Part of a small language model's weights.
Architecture: RMSNorm before each block, no biases in attention or MLP.
MLP neurons of a small language model. Each row is named by its layer, matrix (gate and up: input weights; down: output weights) and neuron, and shows model dimensions 240-367. Each number is 128 + 32 x the weight over its row's rms, rounded and kept within 0 to 255. Numbers have three digits each. A neuron's up and down rows have the sign that makes its largest values positive.
Before each neuron's rows, "raises" lists the tokens whose logits its output raises most directly, leaving later layers aside.

raises: "his ", "a ", "part ", "the ", "their "
L4.gate38:169140088112102106199156140178171081120116145198123150168122095137132134082177106091167138140129139149119145092134144123179129096086077142068157069145123123164106193131140151097095153116154119140148086070131107120071084104113152145077157103143085122124132077168179098116157163199103121147092162112105162156161115105155156137129130099143150141136118125110142162110081159155103131134120
L4.up38:120115083156137142071143138111111186077172087183095087188097186181156152127125138111102152168143162165181103142102160153113124102134115088188171081116150113167154138051148165151139150141118175086120110132164147172160116086174120180137154131188126126127134113114166149210116172108101125126191120104116186147121143151181120150130168136106106139151133082114133130086136157155116122165120
L4.down38:096053116127107146135065107093117108160102119125116146136159094224181172104158119082182145131074116146080100109115135134138143163110148204112157094112086145115100120147110116092130186062121093135189134094102131131131106115058110121161153116117118110148132146182073171163149148128103141167121083128160111131121154096053147125097055128147174166097167105117129127138181137173124152123098

raises: "===", "==", "- ", "=== ", "== "
L3.gate318:134192102095110064123114101065148093177133141172133126105104146156057065075212152132115161145105093098180144097108157077077047114077131155107142113153127105131068177120059119189140130155117138136141159105152106176154146127095066102131187151122122130108123122125123081142188132131118060149177101176108123091123155134126171096133124132157098138099166190137149124098141103163174116137058
L3.up318:125156176131120126119092116149140103203094162173149076094113100147110105103088128071116216137095143091144111096132141079120090120108120087107084116090062124115065096095052087095215139127137152111158172067136146134135136082091099116109084117142141129107151127110120124138141157084125133148122068121113074073150196132155169112121184075147125050065100173110100118159122150173126175081140
L3.down318:140164134146166159102087144161147101140048151148130061088082152140099129160079167109149118143110119136095138159161149118103118166122114135101092123150102099113155128156093132069145132057167120122105117107071156116209133155084127150163093141118115154172145081125105117129167177085151088127206123136102106179133192143128140129129117151143144128062129025140151163123113112164111152132137

raises: "- ", "===", "=== ", " ", "As "
L3.gate206:137141161061066125105129052114133123146154135155191151141114065151109134077152132121111125115144095153159122133146094144126135096083128115145118092085112135081104149165112146097138123138111136164128078184107093170153138037141067090124137131115161097141119126165105137161131107127151084136157157173148169129144136091146189113121156107094118193088149142141106104160102097085081123122111
L3.up206:097124148124170126131148097163143082139083173119198155115156129198084122135146114152104111132147100140130111158108094168124107117107054119087121125160069191077104117164120137126165128154148102144115097140067065119079088103120096163160141125143152168152042067078120103140139178080152104141113124125094159110154173095127129077159114107137164160107131115141105115153173098108121151092142
L3.down206:124180132120166153155128157127205120181164109136159137112124137120096106158115140171095164094131139132096163105160168153070105125143073068143128145180095159094058149185125124162145091112130149091135080094047155106146075115155114143127098109156128137227081110094134136135132106071199143144140155144109071142161131128166124155147097131138130116113116143119139115144123080170134140119145

raises: "===", "====", "==", "=== ", "Notes"
L6.gate372:173173147134126143167114157111094155138123183160132117210117072119119174083139158140141142118112139129108138167120141117126134070122125133086155066155187158136147178112127100109147166169096141129190171140104116129132104100160131155155096130161113117131150143139193133158136151164070180100156136149151134146128143075132115096160134067099131119154196104137101096116115110092117119192072
L6.up372:169104096129125107162075114182133073098121156168126138104149189148172169149142162099134080140134140085089127163162118130106114170145106102097083155186142152102121154110143103120136152138146141142127139119097140114120072086177175169091075144112117118087074150105118119148190077169104134149137088131140153147085140082177127139107143141110135141110185111093181142119135115145090132102162
L6.down372:130096111124152161160124140137159138071085142099083138167112121132146117121146125151113151134127097149127105071127110135099101129096098172086050105126147135165106185116135156125127126119116132093114151067082143172105100125161129138130143120135140109107108135089090147119147118178074115127118086123148093120088094142137148149127123113113121134090102134125160148137117190168132126073119

raises: "and ", "of ", "a ", "on ", "in "
L6.gate277:159127119110076120077125118119093129133148098132113167184188171173142139163132111116128143150192051084149187077123166139170103064115115115161124125118128083176078159089110068122061078135178119086161112081079024153117150106177104157153135127135166145153094143092136095214153057200076180141165107121136196115133140123131107140118148094132089141110189166123081109105143107133129135155170
L6.up277:090065091101118121109098109121091147118173086064151112092109203112122156121165080162144118198138112142153131108121160125122169113131162052121092136172120121098070103196130113184115156141128085088097142081104033116143119173100184141118143143141121120128155126076130138172102144158128143163134105137122123103116137143071120097140138130131138100100129153124166062197079125133117118117188
L6.down277:088138139136120142094128177089125106102168184125144155086117101192119148102237127178133098090139138137096128160105155097116098137115142100147192137176154137160167121105148106066203115073139075129161146138146194115158061122085153088125148125097109079125096041107146138126165129107127142154171146128102109161088134164065175152164125179157076117045131081124152157170141165117141110094135

raises: "| ", "|", "rights ", "it ", "- "
L6.gate110:112075133120084126130102103102125122119103124138088100157184092108171114148113110165101114075079136111151117145090170091103125160046165096113151062094150075165110164145110142112136143086117069137168124102112136124181154104156153105155118150126111110147066162129198075190150156124138080145159142126119179161113157132126121143128081102179195121119123134085160140120147084119148142142099
L6.up110:082140085058115105162075114121129118113108162151107141124140128079120170111164124123118171136120118112143152136122178082100129097107179133176148105128121078114144164126040075084168137112072130145117111103074149191093153139112140130180155151102100124112143104146060144123091120080140116127128117120113147147152149076139117176115089097095147169113121122145084147067183132159145154141161
L6.down110:117087174140183110105096179169131073141128107149134130111116133135086128170158152170123107149130128118125113058123131172123136170114203093127133133149118157119154151148134161104121143106111090095084162104103155100149111139133174127144116111144136164079139107084084094109093119124141117153168109127096081124101092090228117146115151100102155115142142128206094132081067128098189165158123

raises: "or ", "and ", "of ", "to ", "|"
L7.gate15:128137121166077148114080066134112115151103135109071132128119154136120148155161148104225104128137105118169093185154053154164142070125121145180183125117153145137137175081068161101109123111103115155114162120158074153141180088154116183124140103122106120138121099133152110102132074146123081145177090112149140109155100068173154141101156134097131186161179187218158150114105128076203115138161
L7.up15:094131178144133128123096138159061169174162112060105120111086205095107080137122141091146117080148165118089174127105160085114213104123184114171082129115178081092105178144106134081132154128159167087134104150106117137179103137163168195131121151186100145132164096158179143100121060138111154149156109073101124092102085130128190120142125173056118114118145148163107076144116152124148130145093
L7.down15:062111065153188106117122177114088116120144142115169131106155171072150108139157092147093137103153108171154125169163154134078073176145134136162132119134124126109120075070147056137160173106118098152172163083078128092131135163081168115168120065110069120116148154153158115093098142049126130126143127114113162087182161169144077146180121212165088115126161163181128121135114102131100118090161

raises: "others ", "others", "remaining ", "previously ", "previous "
L6.gate260:142138120069124077119093108093112040113103167136159130141177153127152150187108057154140139156139125160157177139150171144177080102143134143115040082127136143123113213158145127104093121161119143160093120157092074103129131107172154102115118096171145135166087146155120118137204077134123145143147098121149184100074127148108098102146130117188169113128171105091124138047083080153129184141118
L6.up260:155137176129128114082101109050118094109063147116143154144133135115095160181089124145133128164073108126087094193131168142156105120160144059078139107090105104104114073097096101121120085129156129196137090132062090130152161130095121123107081124142106088112140085087139135135092141151079095144083131086130106170071131122115169182163119154117094067136118159107155124075150120134112118085171
L6.down260:147218163075141153146167114091093090148127181172170186104122089098107121143174140120142037135110144156134116125180133109149077176144092128128160078137129113141150165147110116142141156121089088148119106090137151073165121152101128177162128145100111107123101183111122151095172090105113116107157146067158087145074142171162156124072144144239136139122160139157162186116105154116099130137121

raises: "well ", "part ", "long ", "far ", "well"
L4.gate394:136078089150108084111148131170078116123117122054082132072166144156141191145172124122176104157156160156112098108118100096150114094131118137150160136119125137101095139160189109137102103139156143073168168112101113107073129141128112150093113180179143097113113166171201152118167170102047175183126096183166129081150137154124150109137105139148149125137126164054169151136126186124066136138117
L4.up394:167159100130097179185066099190113139106116156095146163103116085162100135114165098115192130077142113161063115123161163103164103110110145097121131084088148167118142117141184127096081093106137113062129116056151136060102068131149076101113090114153105103116141135098154106114185083170117175110147131135120108086137107100087141129118172104112152117144112157129169127128123181178113144096119
L4.down394:121166147092118163125133161145117122125135114089194098137125095223126121169172086101134145107120119147122137149147155101073123209129099140085124164149120109128134149095237183125128162133137113170119136128175166099141128100085156173146097125161104070127130125056084113136124146084126148147134139113104053163133116115110111139040097150147143090125127124088156146224113142089155113129144

raises: "after ", "before ", "when ", "until ", "because "
L6.gate435:100108083152094071164135144145125158182123070121174136099144136166054101189163183139110099107166139145143121111111140118162106181122147105108145078096153087150111110165119125130131127136093123097145140140094089194181162143106145101102138139112140154084117165077109112078056100164115145167125132085115135170219130080171156138106138112108066151144111178168095147151168128067101062074160
L6.up435:116125124141158143141157149174137123132092115088158084146118127108093118159114160116063117071146087147171124110108114188108144119120141192094141109109098134076206106101112187110155044165144137098121143108086169168115183122160159145167207146122125197136089156077074106134147131158090111138151197160119165170145091085105062123128150147130138152134097169102147156124154066064094145044075
L6.down435:095127125104143129095157127153153203107173092049155077162086123115102130161180150169170211093159134161154102082156092116116121179175096184145089104095117153132124106108149158107043079118137145129150054151084087188142115144157184159143099120121087169149063165180085073070111125121140135159180102125135167103112131082123114154093109149095108126150136129094112172148110217080119118115127

raises: "His ", "He ", "She ", "Her ", "ener"
L7.gate547:156137042097056168173157138130113118121144176057106121141135103139132144108104065095075108185128142094117137180153150196108121116177135133110134167046147060145166114102129083148097110116079093150076158143139138109183135110102125056132186143126109124082069132122097112053077119160117121143134126125104121114158037125201141113169163111127112079173158105113121129147119147103174135177158
L7.up547:133110111127194060153084099081184097148115080178102113142123159116112124057139081133171155139143120107176207106131183153095093162138095160172184047137085136109044140207122129168154158182125146108179123126131125159052179128123090163213110115124135135203099065059073119132116126102162042089170156111140164162142118104164104160144160147140102172099183124100109153124224138143103159143117
L7.down547:192157049130050169130172112117071159037112082102164116136127115111142121092038120072105109140123121127144143129172095160171177180155159103062149151092108102106149082100131138144091168172108096169107096129123101078156114182147160080113128102114170207084130149154100085098057091181127142156142154096116165133132080144098143170152154090075119131107115069092129165131116100094079135175127

raises: "nor ", "but ", "as ", "due ", "because "
L7.gate658:196132148130084208135135152166104094123118121063164133119147061145175147163097071131163141208114144105142094153169149126126106110129109188098141089156167132176141156117130113153164175136129137100091147115176193119135095133121110089081050105131161155177110069157132113119169137198133126191174159117141108068156103109113131064187118085163141135164128165145106137100128141101128105145151
L7.up658:130093105176129109156106139102153095167125158142086089117139118068120069113112119163129098094097154162066096152132102115105109144119175095092142112121120147082122078156123147091148150107120107110180131079146187136114147085142133146137119178167145131179107119152138101112147148095183095108119085153192170086097196138116135132102124108034126132150182141159121080126142154155184100140065
L7.down658:104179122127114160094083130098125203180144131093131102120129181109079084145110101189187123130130149032110115083117150143125144124153130115102138128130090103168120101147103153098117114116129162173135103125162147089147100077103111150099111107045139143162132113174148161131081162166137114125083136115148073136103123132160148111134100155188123173100125117111180147155122139106114092103104

raises: "or ", "and ", "from ", "was ", "in "
L3.gate74:157106099084091123182135153166108146105126146118119113172175131144104176092117157167145144099098121058186128164109144144119132081151139097114116122098155070148040171136113095157142120150100060142151109137152056114151145091123149180172172055157109109137151110179079082179121120149124139149163055140137119176136076089171078153136096150143180111095167142120113069052176111163078162122164
L3.up74:165133130053172085135105140103086146180147143061109133158144112110135182144086129122176109162134123099157029117175192146135143100165142159122069075118147142109149115128140119127089091092208151168126107105113121088099114113144061177092126140113146075102157090120166105103104150154179143096140115191138072130132104124134156155162154165140080166159118117103137103121178141131106165088102
L3.down74:137155134167135144119104149127135204088117074072150095129131153197156093100129171156149142117085123178168103075105150113123164148131138124150162181152157137156082121148140154173131097136108164135139127136121167117122125097088121176118136169109193143125154160117099144170113139183164090131120140124106174168068083156162143187155153125109089110123109097049185131183147163121157154129103

raises: "in ", "from ", "for ", "and ", "with "
L7.gate739:174124117138151169170154142121104130147144186116115131086098098127132109108087091162110121100104117112180080103166108145102114038131111159099164049082116080124132156060096116079045187140142115098103121083125166140075149143107080108129084124112108152115153207140143148121147202147043135154118131124157106143206124091122096135082159137123077205132185137154098119115134110146083090122080
L7.up739:138102137141132130116121146085154135088106140154121074152176115127171126123116077139122094164166134144141073068128186094050121095117120096182135105173166109137188142099142095153130114126085149145107041139153168180109173155094077083173163123150198105169164115111223125187077089152094112129131099166095078144101125124122125139120138114151096149123089099171121138129145133149089098125117
L7.down739:076127112103149088113130110145144126094099205125056142111101137106129112110161106069159117072136173124122108166096107147118136114101113061138157138149118159136160134107174064128110099142127044167126123136113108135233101144137174140076146156103095111107216114141158149131093084102179085119090223123123129142108113130152117178182135171102083090105140088175177139122140121084082173097128

raises: "its ", "the ", "all ", "his ", "any "
L6.gate237:163128098111116084185118103167083154129080150173130107173164179108143188141156149088093147147191141128149144128154102083171067133160100133129116154110167133154152147097174128121182115089175126158129121134200098070132133128242100126109109187148115121144147189147131164129111160143126103173111061197175104115141144112156118099170171130115162166162173132179146134154109135130144123102100
L6.up237:136071106155117147152098122136169170107136115134111123110149102146124137135093112136129164164136085111200074107150103118169108141145087083138155158137137101206179172112085132100148098138141105140123060096199113124072124116156162161146153135106133133123130182129112145147147128143108126150109093148191106128144168157172065101170081068101160112111125158129130192118149141147154173169114
L6.down237:209119129166105139102104099118101126132081143140106145139151096107111099137150131076201065122156123129132086151110104105130156092158194112126109134176119136114118219175076086147070127100109142085130135134095136111155103132070180185169127142171068127143123132097152109210110140176089120168134164122170139120106164130121134128100146125071145169087154109099157148112144152122138124104147

raises: "and ", "of ", "so ", "et ", "with "
L7.gate458:177143105152170144122075103091113063085173095143088142128152086134102136165128100089126125128125067102094114118119154116159103067110088109104071113135077113147091136113133139174108089103191139117135097137107126114163117114146155076117094097128087185128084123151127152175147067133100127107125118129087143125144134125118114137158078132153140128163097154176103144108139177081131154160100
L7.up458:126154130174141132096128101072137128088163098146134118109121158150073054115116153112167064116070175130077114091096157076117089144165171111126091152107145124060140091146134120174154131057102142105111174179180130130136153106157131210067075158141094184089111145129141145165138115093117099145158107148093157054127131100131074158145126152093084097161139185122203163078125148141086101155151
L7.down458:136125091164070161199145111135125169114105150089109060121089100141184181144183125116122128107125109096111084089130066123133172169119185198128125169126134110138181082112140184115107156159145115067095086102145139138106089075086139087067149163137090127128157128118127139116101163180118098148133132142144103137088087150166130153113137102192103086160101065106112175146119113142176100099104

raises: "He ", "His ", "The ", "It ", "see "
L4.gate602:133110129112103123167129053140071077166136184116087102173126176140113163115115152119141135148176161103164141127132126113147102072098136037162125079152118106157137162127143139160111113107095113097149177074181150113131141141174124150098128097145085115139094176113100129150159106171084159141129167115076060074129141121189187174097200149117108131119151154147109161178106153156117146145150
L4.up602:142120143129087143188152085184112151169116129150102044072094176129125154124097163174128146162152116161150133110153174122139066163141125073152094097085112130099070147117204153134122109134093124066117189147143118173172113087115114168114135142124073113163113160095164139152075126192104146121089198117127104119119119134170163085128131158086113129147176153134042173169117140135070130104101
L4.down602:155104091118114159131128150149099129151105113090114112097173101158101111123153106096123153193164123126169147099116191149170084096132140154102153132131162058123083120184207154151149161177121119125105094149151116132145096111128128130087118156077140140156142129107172136099124120133126107155136145131102147145094061135170167143178100148108167123095121143093106166121100115120101110116141

raises: "=== ", "===", "- ", "Two ", "This "
L6.gate246:146158126087158134155163083144113113075101169127211145072132106095141077096116065086176112098101139134164084126137139153122107144078109105108125129151139116114151150111145052130090138111123098194080089143113154132116085132089092101102081201148096103128065227063162075118070175161083085155179166133109162159158111144095115125153144138207182115139101159093133190145108084064158091136102
L6.up246:103147156074128099100101140111152127105149188111147194131150090092151163068128118147109121174103159128149124163081165105110123079084083142151116064161109148150093132157085068107090108114036087171098091091111125089115089152144164180080126167101103182123105090151111094177091099090126107177116198132164171127100151079108085137128083097149094111092056153117073174151153111144123184126188
L6.down246:118159133129107126143136104114145128142125102181154114134174119097114192110127151129064106114103152153116181117129116099074114127155085138120128163173141124148050101162083099130107137027099081120133086143136139155107103126215098135165140138072176052166121125098181071105135116109166136132129109159077130137142167115105139121145122100116151100101085144150155077129115163112135139117105

raises: "included ", "well ", "well", "required ", "determined "
L4.gate211:149168171108102077174143124172089144115107071131117089158096123115111185098109168148169177123073077069128090133098123147158118128077119108147150123096079148113107111112147095083139125072111121149116124150197091172166148050169111136095124077121112070093166155168129134169155136141094134105103057128130177125166106121161136114145124083109152118165125152092172137099142141151153109193203
L4.up211:126104117182164135103087099175093150133108145149169184130151107167133122202111140101127089127116215176163090124152115108123078076222096115097123075167156125092112101173129135109088140143207179135132155084127130096119072114085109147104086125126145121168078169139097096135162141163122164143169142135102096073094112166063187145105152157095147099164154170070176118120123140187084104097106
L4.down211:114135154127106094109131140140099105085150158119173143101142128155073158083124170082202144126137147118094125169087114113138127192097163089157133118122132188133140078134217154141159148126122147139098108180210181152129139057160135130142134101102113124141185116148053117150129145055078139105073116120186106161137140154195100127115128092158138132109158132139117160125143085102121103103113

raises: "- ", "| ", "==", "===", "The "
L6.gate803:179104125109121147143147118142128150118158173149076086179137129090055188152130078144128133181160123097145140143155151118129089053075105174114133080164152074203087179119168078119136157091074125133132175112100153126101114107122146145125156191131124087103124165088181127139154131193030169170174083163089123128152101056129155132143146091123110119135194119098135141126111125142141118158147
L6.up803:164077088109131131154094134146128098176102128132062090106105103132101126115174147151160154136113183149172113128160160106092072092102087164079163090086100062168084139165104108119164141157116121094168160139086108140132101106141113135089138206096127149139122189066172111128159127180051085131170105141091136107128101121145154131134104100125094152075139086086121167144132125191086123139138
L6.down803:138091120117118143168092140129113117160106142115058138121127111127137133112160133142141139137116148119150122119139143124067103128102103142112131107105144101129107131196107137110133115162116131133097142130129148143097119151136173147134134133110166159149137140095148102126142135140112143114161117134106112110099136105132146138136123114107111167079107104107119133136116174196126139146151

raises: "They ", "It ", "That ", "Upon ", "However"
L4.gate154:121168089061140128165148185134137100133164112123105124126078091093115170145132127187119128168135135088106142099192151132147077129144215099128111127163132115153111136095112093125121173131133175137079152141161192180117147115160089150136110139165068133141102098096152145115094102132093130128119110066076098165155107117166113145140093114133089163149117131084166140062123069116160146190129
L4.up154:132131102101123165112060137094100100097159094071066171107106068104116168174140073093137109130131177136121153120133153101076182123177173133152075128139068112124170109118139105136103177083095172089163053159169107155159109110144124152139137101123066133044174149124137153095103114124096163101137089120139095163153110092149074125126166196173140126188145142152159198148110131089180134149039
L4.down154:137137077138170112165142124125148134120072117094123166160083159120118106017153093084149157157146234171135151138110088109081074138156134128106159162151107159133104095116136107100186160142067115168123151105144107120139124136144119127149143072138119134119152098162127080073167127123155110145140146171120090170143139145119135120138103117135081145104145139135138203093139142098144195115123

raises: "=== ", "== ", "==", "===", "| "
L4.gate1020:104146114107132126138106137143111130128096178167162077137091178162112184106127169075109125147070131164158142146127165077057137124032075144143122051099113062097156159092099109074147075176147140100122131106125128129110108151132119186102119147133116122158088108148103114161137145113094100113162160148147119092092142135158126146113138161073116195122149197158134120037106122136122094079111
L4.up1020:161124156119053104144089104091093123189127159187211096161040164149056135113144122102132174142139120134118139103134136130105127148103104138139114084096105108150132144094090141135132106142130112175129114101148116081156096075089152173094109105117152171137154152129126096147116132099130089115160113108093156168086097088133157115149183146171187141083128172155149074068126099087098134109094
L4.down1020:142166104165148157112118148100181135112041161148144135080124197122148097141125178116118132144093168142096121140117118127019133162118147104170135121131124136147128121166135147089169126109121134093147154086093175139177131127154112090146081115109070112148128087119131165108161119077166096161146186140124056115146166112176113167102113110061103183099146126147161121073135085119119207158157

raises: "in ", "within ", "after ", "along ", "on "
L7.gate102:192077125128122070110037080099061152152156142148129143114155171143102118138124086151087160121090149057115187191117083203128216101112146087133155138118108037112115080096160121156083185169123129158146161173187089126165106130092100103150145114140203084146112106115105073182106120091147114143097106107113180139135140123194081178152155080132154169175137147126113077134136131131152077086089
L7.up102:172130054099148104106177095116183146138124167128085138107192170147100118146214124146115149108096124105098146109128152172144125118149128122147133139144134092145098149130157177179109125142151104114030129166091113124186149122157126160058111119116145092098113174135046106137070113079183076101112168122200175139088184162123116163195106075126121139099120076166089124201176126155130188101110
L7.down102:137136123121111169148106110168142145131146179114094121110082152161146156143121153124113095138163084118122127119113123118108089111139077147135138166134122131151167165126122137086129107035096176119057164091106143118136127135070200160132163170154081163137094184158113121076160164142107092141144120157120080134136129099166080132086160148123126143089079092099155177191122081132095174114163

raises: "from ", "with ", "including ", "of ", "based "
L7.gate206:104079108141151109145094137149098112137080144116162116126079144100133108102187113115131157115117117092180122106142104104129113161147088073155197099057154096151128081076123142126107125139103130153128092115184172132115159153197106055083096199136116141141151160097156097156180124143079139103111129100146151123159128079118117095151145176086145155112161199119147120110165181124113142148164
L7.up206:078151116151153074125103086157152120099126155166142078084151088113136156063187110126093127144177151153124101132134164114107052122131081182172141162145179142125132049117135103089098148170105170143169107133122173145120139135130136122120137111096065147088147116193116121129117145130080118112140133112154105101119098111060172069137098131129125147145098109138086114152082114195123051138115
L7.down206:125103149140135147155147111154157138122111124160140109064112081110059115114165089195087109120148200120116101131107109064139123117124118169085172138061084093083101123098170140126147159146134147136099153170130142162188147143130127129042169155134060103071146136082101111109120147105191094195111125115074111137171132127174131158147142107187120128065096091103143197157135135118106108104137

raises: "also ", "do ", "lead ", "be ", "form "
L6.gate475:132135148158135163157186080128144087122133169115111135159129159168156116142111119110117118106203128127131179144089177110111120117042106090146106160151125104167135117144144062103114072147053153145070117108111116081153114196172083117168126144188119119134098126122050104119070136120164151191110185145125134126166080103075113133137108100166114134172136145107102135124123093125161113102138
L6.up475:155134117128141104125125193113107154134119120122049138058066101103148112173106093098115098131167067168144139101128125143117108121161142134151101128143138121126158133180177091092126081147116152154095110133076119141153121163136160109183121131159149122159089140127088102128099059135127160089108144149118108143159122129088147049136092093140171175157127143100098229055132121136103167138144
L6.down475:102131103114116108084189085157068111123125167129116156128160171195139142116155132139103128129082161171105117151109056136088124223126152141138118093057167166079182104117154180112181103100102140150058218155120076127147154087117142110117142079090096125119174145105112145070146115138113104154150174144106132137184101104181083124167081166066150136173114165087085088106119098176111133104148

raises: "after ", "while ", "before ", "in ", "into "
L7.gate141:183121115097106108151099078132099098117099186117126147113109115131137081105193159119184138124128156135203102121073121157091136110128088131134152145117122097085114140131067108121104161161158135198151185140117126156122177132097112182143157088118131130127070187063153139147108134165095151149188137125105078116166051139168120129119149140110174126218114156143121129193144132112060135122153
L7.up141:113071070124137125172118164170134202140088137084135124148118167099142133161147152135133150104137125119110074106144133137099123149142126179109101099104096145158152113119208070081116191209108181128125128144152090145143138107127136147185164087122105145146130155134087181137106124104111146110167234133130096087152193093145159132149120150106081142100153117140109105163114072126183106089114
L7.down141:161126146071144111119103216134093069074145143149069147108127200164151156088212157088116092148167139179094143071143187117115117085078089121160120165100154110073128142138098143112157096107130082151135148158027146150135068135140176136135116150144121129163173135066119117110164154082152128186128064099096144140120088142151127166063077135064125159132061121110124183177117158150101095170131

raises: "This ", "These ", "They ", "Their ", "The "
L3.gate797:158174040116153162144144119146114082116142138135073122136121120097143122145066154074084102106102168065160155109138163156121127115136129090156164123096103107117101125162173101108080143125124111106117118136119165121125131173126095114136120154180033179117126114147154165113109093122093095131127114112107100146105122112209080138098203144166129097219174154101069152146152121158144078136106
L3.up797:111171058181095164168061168098108082168119165104064133147114097125124154153132150135101127169151151114147134152158162107087095091199155089115194171164105102075131071076107149093142144092121102163180113152120208155141122121117140139127119122162098125115111141129162115105174133087096160093125052098140070128115134107161079132098196184092139090154106158125117119170098088145152061138087
L3.down797:131150095111180131118107103140149095115090073140133119113073155168156089083187135113108127127132208166126132084094097083095121136124162145160111157151098158138084113150124130137172079151139085106109156076117120138129114130124118156128099089142119136132138109170091108074105130124164080107184143135149146132159170090138102120149100108128084150134120143175142191133123124089143183146120

raises: "be ", "have ", "include ", "enter ", "receive "
L4.gate858:116168150135097102087157126154097085109087109136105159052125160058130081135150142092140128174154094155126119131103144141098160049117122145151114126106136114120182094124118083107138162114151118125049103134144111053115163085128124136129121093153112139159077158113149109123127189153064126123131125132076075084142099080147104110175137099099122140118151149108118111140085110133126123099115
L4.up858:107103139098123156102149130137100170120121108187127120151084152106192139113101147124108168187169149132146119150125071140173144128126147121150162060145185083190076180136105082136164102131134077176105049096163066202105133092178138147105120096111135102165085111163115037162120108146169145082121115195177119132076120153128167138141088076130132108177182206143160154056122093211116120160205
L4.down858:127186128121118112121129093170117134146067140130127136137119190151151138097127152078130157150156088237144109119144071173102145145085090116138119129161141106098117108110169102107184119115154145141072133121133119124155098134116120079109151109107138122134141120115144101107137136102105069182154121154148149161172106104157115114120108159076129150176153148147106113094125123150170164117184

raises: "his ", "His ", "himself ", "November", "He "
L7.gate764:126115117086077188164175095166119142139108146124143084117090114147101142108109151055126150070123154128093156112125117133087075086175141139084093146134160142148131096152136131149190097138125102098127184143119135062114182085175111147135164155106127127099067188114083093151101102201120126139145127098134183139158135051126166148135127104128134134085132117183183119152174110127079143178155
L7.up764:117154170111132119129148162097156088136088133136123152065131185106140117023205140116115176098138088129148160131166193159110049088105142117145105111168146097089082072102173129157130172155101130102117173096211169112141175079109097101065169173117162120162129081104143162146108062088042113137118104113135105150109098109116083173140092121157066137134125087126158145138118122173112113119158
L7.down764:173155066169129154198118129134131183106109163079085119131116159125155107124187171076125093127115122171132118146161180105114095120163113154118114119081124146153157132131152156104082143130104157109150110137108129152148124095126128189154119119093113137122074195114093110078081091237161150023163149111170111113162166095106103128162093198183117129094141132130137153150146057130133126185115

raises: "a ", "the ", "its ", "his ", "both "
L4.gate580:142090148105117080108121074166119096144117089117117122096104057131142119143114126128122093084127122139109110152095154142183103110099102127126165099114107095132141173122122164112114107091075092096146085070083209093138111113094115184145106172146150158071131130097127131096091156106126131143095121123125078079098103135149136088138199157142162118165116143165105152140108180051195115110098
L4.up580:059090132130101109116048144124160154168164100142186077149150126115173115115136100119132178162129153092179076164159175125167102135074168159173126084133197074121151145098177121118115072189124068163139140181119167188150136129114160135080097048109057184121121161141145135107123082154076121098156057113132144106161132100164143120178109110108090062077091141105086158150181076116073153132060
L4.down580:075130124198104122161118176136123135112079194052163176116094089129135168118153104103142082146033181076136157124132124080098137172140163110067081148133115133127126134170150105122073125149148116120108062126132123132119084125099156151084169143097094138092142124140165123174167138082119173117152101101144149136065155050198126131135131137138172128141074078185167089101103162159151098081147

raises: "The ", "Its ", "These ", "This ", "In "
L4.gate557:107177109139156089193118183126076089170058171120115123127127157103173142131163082090154127164063187141130179121133187098071075135091153116155124094138092097091112147162149148107117149172128129144167174125092153198111095164095148142155134103128139140163081113097068081134149126117137107101239156108083112148097115114159137151165126110117103115170145146176091095133108113114126111128154
L4.up557:189118150102129151153107083158096101120204085152148124099098085152144141144151141163087118157137119081133160090134095097113192102097117132141139137107124091109168111110094122075108131103177128123137124092157153149109111083154069159103105109150100160095100146102149131091142207159097071167082168117097181126137127154148127158107196125106122158136034119134119169146130116100123117092094
L4.down557:106168116176136119147153109115134121143088137108122110129151164141160133126160153080145112149129196174149116113113127121013113099138127111156170143146107132076092136107187157116135142127078127133164155154102156174148146119123138145121151125142136085142129111141060127111133095123184102084158147181114080147151169126170107162126112136123122138130162144172126140118140111166146176126138

raises: "which ", "whose ", "where ", "who ", "titled "
L7.gate596:113045101121127175152097126104155128082102104155135138135150072141090099147126056115118123112112140177116181154141115158189076076145158116116142053092097140122103168097063134183048144098150160135128153119160104178093102088138105185187165097186186088082164071092197102151139161172111166203135121135138171138139087121166083188116209060099121169102177149104128062161126111078136142092140
L7.up596:101137095090155154155180089135143194103141103103175208138176102104132096095157136140119104121127109153174108111135089125143120062194074116134072141156179149125149087137116139112115129161136155147155140085107141191093180141145160121182101219132080162115153158138138072131180132167166119135140112183140096148057116135096067118105166175070128138126128122122200072210123097179104061155165
L7.down596:111144121139110157146138097155102140171093136205139157042131168148127126102112141110201074122124192072080130139111107227148147133135134073165132136079159095154151060129156141072121137073177129131161155061109103095145135119120106100149163231102107158145169035122094135157092142090158112096097073134140074097120105119124148133080110168105115063143088149128110153151118190112142030116138